{
  "hidden_size": 256,
  "num_attention_heads": 2,
  "hidden_act": "swiglu",
  "qk_norm": false,
  "init_std_down": 0.0,
  "optimizer": "muon_variant",
  "decay_fraction": 1.0,
  "final_lr_fraction": 0.0,
  "max_seq_len": 256
}
MLP neurons of a small language model. Each row is named by its layer, matrix (gate and up: input weights; down: output weights) and neuron, and shows model dimensions 112-207. Each number is 128 + 32 x the weight over its row's rms, rounded and kept within 0 to 255. Numbers have three digits each. A neuron's up and down rows have the sign that makes its largest values positive.
Before each neuron's rows, "fires after" lists the tokens most often just before its 100 highest values on Wikipedia text that the model never trained on; "fires before" lists the tokens most often just after its 100 highest values on Wikipedia text that the model never trained on.

fires after: "E", "A", "e", "u", "Gu"
fires before: "op", "ic", "ch"
L3.gate264:132091133178130115092109118162080113114093136123123109121103108126133145146162137099123078140151188077119137157165088085156168140175129076096146139069084142110097080077098150093104094146164182191171171159143173130159089086133062171138086137144098139069152145091158135159117154103166144195
L3.up264:145127063103103131133002116200114107168124221205198065135172131104026142058156201136110108157163094125128115134115122147123150094136070135078194158168167098107082150092086168131098098197119120130112179150118088126197088111155130088104104183134142106125124097143083147116109109125109164080
L3.down264:128191152107107126118201160118108106061114098122089121163115080179190087184124087132120126111090097091146151112158108156138124100128092074171062093108123132146159121123148197187116118136184149146111134124172204141140096130144146098139140132143138166094161181151160139152156186142114057119

fires after: "one ", "al", "L", "Al", "ol", "out "
fires before: "the ", "um ", "An", "th", "um"
L5.gate568:165177119078131079141107138153128127149103113111183162093160213158187121104121117054067136117160209058118146159169142141121153109138155109125167141073182126120106130105078032118097113130129126123123147099107145079132158131109059074143122163137074096185092127092071149135143141136105149076
L5.up568:098179160182190159122074161170138094100119134140158110133136102187113124139168138201169081139146119087092209181141164117158100146159165144097151099069126157062148090147089133120129121179193151112101155137127164107140157129113149132123072096126193065156137119127159138081137140124065144113
L5.down568:179172197092106148121071161146111093194148133103148141139107181171087171109137065138185113129164154154174181132145165118136124160103126086129114083154108221136106114095118140183168162115089086176130126156157135144099099134116171116148106069144119096179118131159173114157113107105141133158

fires after: "s", ".", "er", "es", "y", "al"
fires before: "\n\n", "\n"
L4.gate53:130142113061091094163112059170111186148082131123106100158161083108124110164160161137133136098112101143088096057147114110049134133074137122124169110144176185214116116112126131089154133094080156142093134146150128096097149128094123118167161099167229122132081137113108091167079140103136066124
L4.up53:154148123126113170149162159111143138125137142167147149148068092119142119031132153105075158095099123087105094098147091163154209095097087156164114111123142125121114142162114115129189128158230100126121199137199093138115134142154128180111135062157188143169091104127142157143151137126171081163
L4.down53:189153183095101157158109134156126059121143161083100127112140133150134148132097162138089104133123146152139099161078166092164142160165123157081137112102197075090093055067092193090143133170118112146132119129125087138092112105175110118138089112111134149210121138122143076120160094105160163138

fires after: "res", "United ", "ev", "es", "os", "e"
fires before: "ch ", "ates ", "ch", "ing ", "ion ", "h "
L3.gate665:098116136186079171150126146090068166122163123120072146152086130143143115203147123127157110127088218141191153162159107117104159138098144125168113146134079131089093161106138123110140142115162161126138075179161132137135099039167133124141124113147156109148092100117090072104077181173177145113
L3.up665:083162105150167157122126129149185154088081123092089141135093085131141082124171128088134100123117099103104091072174049102126154144122157221115124107113087148128144147103085160123101111102135174150175094157108065156131131100151104112143135122110093145189090107136103133103150111092085164138
L3.down665:132126137090136111156177152083201112109014155150126085149140134136144142099108145104117122147174168169131122093138113075140108173157144169138103119096112098166132090120143114117084076139159102165052145116150143096077142111046134148199179110144149136050106088108115110079119107131114073144

fires after: "res", "is", "es", "a", "en"
fires before: "t ", "ch ", "ts ", "ch", "ting "
L5.gate483:155116083092173136165133147149130097113108110123080102084078129083129098160143164120123104133192127190141168156160155056167121132146115129119094114158081155101099123113142134122156191091149137152078116094094208163135151181077079082112143117153103115096143139178100133148096129110164107095
L5.up483:136174061140142206147112122087119132103091075139095095161127133141098163105187126117040107095074121076089115076169106155096130210137097075121082115126179132124115139049101139130148060104098097166093153148098152156097112100124149165144127092104120136137109135129146141134112106188095158057
L5.down483:121117175129066083126151090110129106155120147107147106126177085110087104160147191167145083145244114174140154087152106079163084142122097145178150151143103137101146095088088182107176144059121130163068162162116142183120099156134128145170144107122130178178122122137182062129121097124101173126

fires after: "gr", "Gr", "l", "ty", "u"
fires before: "p", "p ", "u", "e ", "ed ", "y"
L4.gate72:136147080185118086147094076156186110143155105177115162101155149108123161121059123112085154123184166133136128164091135165087097098161101134124140192085179141176122155138127149089137130126182156147180122134141153143141148145140131092149121201143110087086134047108084083142113102124134188107
L4.up72:150149112098119095123119107167114114152121154244164096178096091170132139108089153143107114159082138163086097076131135166118115166088082129044166090118163111114103084182151121131124063084163154084138141129090162134128093116123115094149142131168152164171168073162131135163082173168073140113
L4.down72:090153096137167103158144147114118089120135130147135087150143171078112131103114165156060175189140091129148120134125161144125138111163067148130129130106143169145110128185088170123107168126114105109132112130130145111195108160082058124155108124078081137160160086108121156126096085212101141125

fires after: "s", "er", "fe", "tion", "y", "vi"
fires before: "\n", "\n\n"
L4.gate38:127097099109119142093107112127170136133166168059084202128175158091128139148124108114076130140175156146139137148112053138173130109063090086195149095066138183156125121109101153151115165163152127137133146143182134112156125106154139130138196118193138162149135115134139101132116125147068049124
L4.up38:125151104106091126098154128081108159089087205159107079110120164114092122093126166114092110109136146150131112115122134173134101149078114122084157130145097137171115178134131070094153155116131100149100111143160096082101127073082135122111151117169100148100131133163160123092108159122170087076
L4.down38:097179141173170135166161118127150103121161139188152095095139141148126102090121117059094148172112138104162092162119157116160034091114123132122149120113129204102080139122122139087126128118096181124116132102095186129104136129134112119126136192122085090122155160136112111101117139196098172128

fires after: "|", "W", "s"
fires before: "| ", "|---|---|---|---"
L4.gate42:166129113149116032129131202171099130130157114135027149161104122144113150094090120095157080174147171163144113155096191116136112091152141124174134110112094134136190111176140118072097141152118111146108167095086132102119144138161105203136143152078152055107075103125118075123140145079146138115
L4.up42:150139151154100102141149135106133110150126133144117087185136160138135217146095128137106111120170131102120110136110142136147174039114164095122109175134052149125162129141120099108092129100130146105122129174031135087124130106084145139097129173084079129081126081098108145170149140160147174067
L4.down42:189106162120103154105151135138171189133092162095118163120115060090088082183087186117160165149085146118144156064083144095167096167124089179096171129137170091111110103194093096065127165123135120115152134122190143127196165124160106184127116162093146133112089137123081138125177107103137099121

fires after: "e", "Mus", "mus", "s", "u"
fires before: "of ", "um ", "um", "is ", "ar", "ar "
L5.gate305:141194071098149152112140171119090158146114125106130119105097097096211162146072121119136189160110165139175091124118141124140122159090134117124110075120114130164102065082099108131115137144143131214092103150188112092128146064138148109137123116116101133165143119157170135060093092125133070129
L5.up305:126158122122154186137140137091165189158093179095106135082104182052090131131106135118121092119047158075128168118092150138178154102090115086140116096112077110127088070184070145089170092192154163140112107058113121177167115096134160120164104139139113133153127099099162170153120146118134105110
L5.down305:150134113143144090134144108116120096115104114172083153140139159138143102127114148056078154125127102089146124106156173094112166134149115114188119112144130157107134096141108039043133096114086125116117075129106092119077085168138209144130127124147084128091155154180192109141097134177138120093

fires after: "d", "is", "et", "o", "di", "m"
fires before: "to ", "s ", "not ", "ed ", "a ", ", "
L5.gate390:106141163143115157137115090166131114113102149135128117153125132154124049127093146188128146162216114160153113111146141107082120165067089130147150166066069114139136127139136064095142182074159150150140084170183096090094187113186139118154136125123148104115068081160067130160103189109119160138
L5.up390:117126128162149051162082094193106110106161114146146160103148093088163170159094154192077125120131092149043088130162108124064111081097105108140177189163079124100117051130175151129171111165120115138194139101170157144144118050130131156094132106153108123103139152139147120195157138176121146142
L5.down390:178121095161129122099088099092067153125113161128122089124133147068138134121104156118084088140073166138099157141153160117155169111152127142137150134148215133175155097133156116106169064095137145115106145138082152107155113110096152070095157124099120080140100137120169094091132123181097065155

fires after: "a", "e", "be", "de", "em", "am"
fires before: "e ", "j", "w", "un"
L3.gate111:157152034077101123182100065164117232148131135149123131091137116104146128153144100098150111156116091167111116144182147146132148101140123090173179200149175107127175101107098229193113168119149128104097073127125148132160140176178108140116134086118077144111159115144127147164143211093117108119
L3.up111:174147066146142152189139083211164162152107069089097109089149114154223159129081074127162140119166095139135100178192107122135135161128112118135141127153133151130136157150093144138082085071167113125090143122149140203118121124127067152100148178092124070132136195178096099118155119124085129108
L3.down111:177120151160128109142117152153190128092101087141131127165105176136099109165101092114158193146109076107148162102180059120111111140204120127072170110134096103191164091122116173099142155125090139169126117158110139165155110106089144127150114164074134095130109162187116112104167145125192085169

fires after: "C", "in", "c", "u", "T", "R"
fires before: "t ", "u", "ol", "t", "f", "n"
L3.gate422:091103137122144152077090059096110088178181096158151132070148112135103101144175088179091180129081125123123111173118101056093140123138166071165132146147122156059170139053161100208160114132121174121066045099096087123122158098147098153129110182123081162154119106119163128181171128146162123093
L3.up422:189107166126126147184130136081126156109139111107083162077099089121104119086179161110132119134145144145132187150109141153138141103149102143135152068110105134144139133208106128146165142132114113102143135100082109086114145108121107145121110115171062120098079090065070184133161118089115109108
L3.down422:128126108092078128109148149107098157115137205165097148077128131132134121120131097124115081146119166095108126170153160141128127140098083109186097136185158135188166170096104111192096123160155094082151148086124109077115113132142073096108140159160100161087151107118163099122096165113098119094

fires after: "i", "p", "cri", "o", "up", "ep"
fires before: "n", "ed ", "aph", "i", "ent"
L5.gate580:151110108077158135128154135198105090120144130120131154130149084146097120138177114166135121166145086156028121168136125103143102192131133095133174122080101151088104116151129137098152154143069150131100155215177122098130144089152142144118062111114113089173117138120099083121115114132103134116
L5.up580:091123156080162088199159139139057115139113144173142165109117110157132163148134120123156141131151133144122092129183075110127095124140120069166125141159108108130103138106130156149106122065108054224125085131085175088188114115127130155141128106147149086141142152092125161104135147184144070058
L5.down580:124100092114135117158154167169100129131124143146152126156084148110127112136121092145107148152118077140099162115068100126180142174121069111141198169096131232125133172106121128161173116106101118140157100108117138121142151158126206138075120122186165066155181172170119098132132099127116145217

fires after: "res", "C", "c", "es", "in", "re"
fires before: "on", "ch ", "ol", "ch", "a", "ec"
L3.gate18:092158117160165105101078126168153093140149094079142146158111160143109133162160183117105112117094147114198137148111072122109139109084153121097133135130098095101211105177139134137097125188083091151101063181091129109143139114104125132090107176164113128147096116159118144177114114134159106085
L3.up18:159115063164121115156143074061106077157097145153163114110197104118116166149173112138081132128160159192143120150134094106127124178138185148131135145156156099162116149129149180183105109117130145147099087137134137160114091123154194157124140131199114123136138100146099070150116108169135084080
L3.down18:082102143177189146114108141124112052086138145107123101134099151146083148173118159152114092119107181153164062107110120148107118055089109137171189123141130114083170094129094136118117178165156140135156177158141063070084098133155101109144126095147085134148128122158138172126122153084127144049

fires after: "rec", "oc", "Gu", "bu", "ec", "b"
fires before: "iv", "\n", "ch", "g"
L3.gate571:152130116108136095126097127129171140120111113116109110176146131100071132196098090134145151180110166128141100155175103113158048114176128099180140145129164173134161138085155114131091158117112133185136143138106121129106170101071170095096100070118131191147164163121107189125131131159093060198
L3.up571:105123065139092156126118151107148112133113125157150147138139140138141127087101141152117099171067135136118100198153085125132133101185084140117112123160152119181147142134114072123089133064075153076110157162142136165134105122138103130093165203107176136050185089153108141157116130136136097053
L3.down571:107126136126203126167066121140089114157128096104154153080201148156144148089055070079163157069106127145117148162125159087121136135043144109097144137109138188107125193217090129163107147095040118107115109158099178120121128156130128092070107091140132127088123084134157112100109131151147100067

fires after: "ran", "s", "==", "An", ")"
fires before: "\n\n", "\n", "e", "ed "
L3.gate21:118139118152144118170122072148188136114145189085118150121121148163181169083161141097159137130139062154117133145188084148094155167140151110133158142164111127079099095107104185127158128133102114141126142189068140154134076081185117145184144137066144078140128059113136089126168126119150079138
L3.up21:104156128144101101139176186169125144148212082148134112154192053148164140104129140104091161113158157152208122151179120066093132159146124110159075142154167128102156159179093135116155125137099145034113100127217134166097115088109163136107151095117171064148160139094170132058168132057116117080
L3.down21:146119153116095121135138120098097156143184150100154139134158080145141166149130173139113108122106154162133171158146101123157190131168114095115142172126118099113093115121115155093146086124105191083166133120176129208102137192137152103208190146090140074123083124107140140136168132137107190084

fires after: "|"
fires before: "| ", "|---|---|---|---", "|---|---"
L5.gate168:153088126078160137198126139137082121130187105169150096151109056101125129142132147102082201141114102125133140141129185145139173198170098093062153078110100149108130149096091146140129126108146112068114096166135153083117129105113076128149084126160106067181118114128103115118102181151156140153
L5.up168:105146144164098097153130170119178116138063153103096138144117136137118180154159151152166175145148116148078107123058151160188128044149149101072086141123110102087134114113153115115119095118130149112095128089145190116135172075105121087120180130094110174132113104085068093167128065155094106099
L5.down168:105103159143153155155169114106125133090124120151116144128078148134146151141127095123092109152138140087152138109070133146144142064115186168094118084129124125109215092097138086131068180116110080099109082157159134067055132188128135124141136149151095113103118063106152119151094087117138083103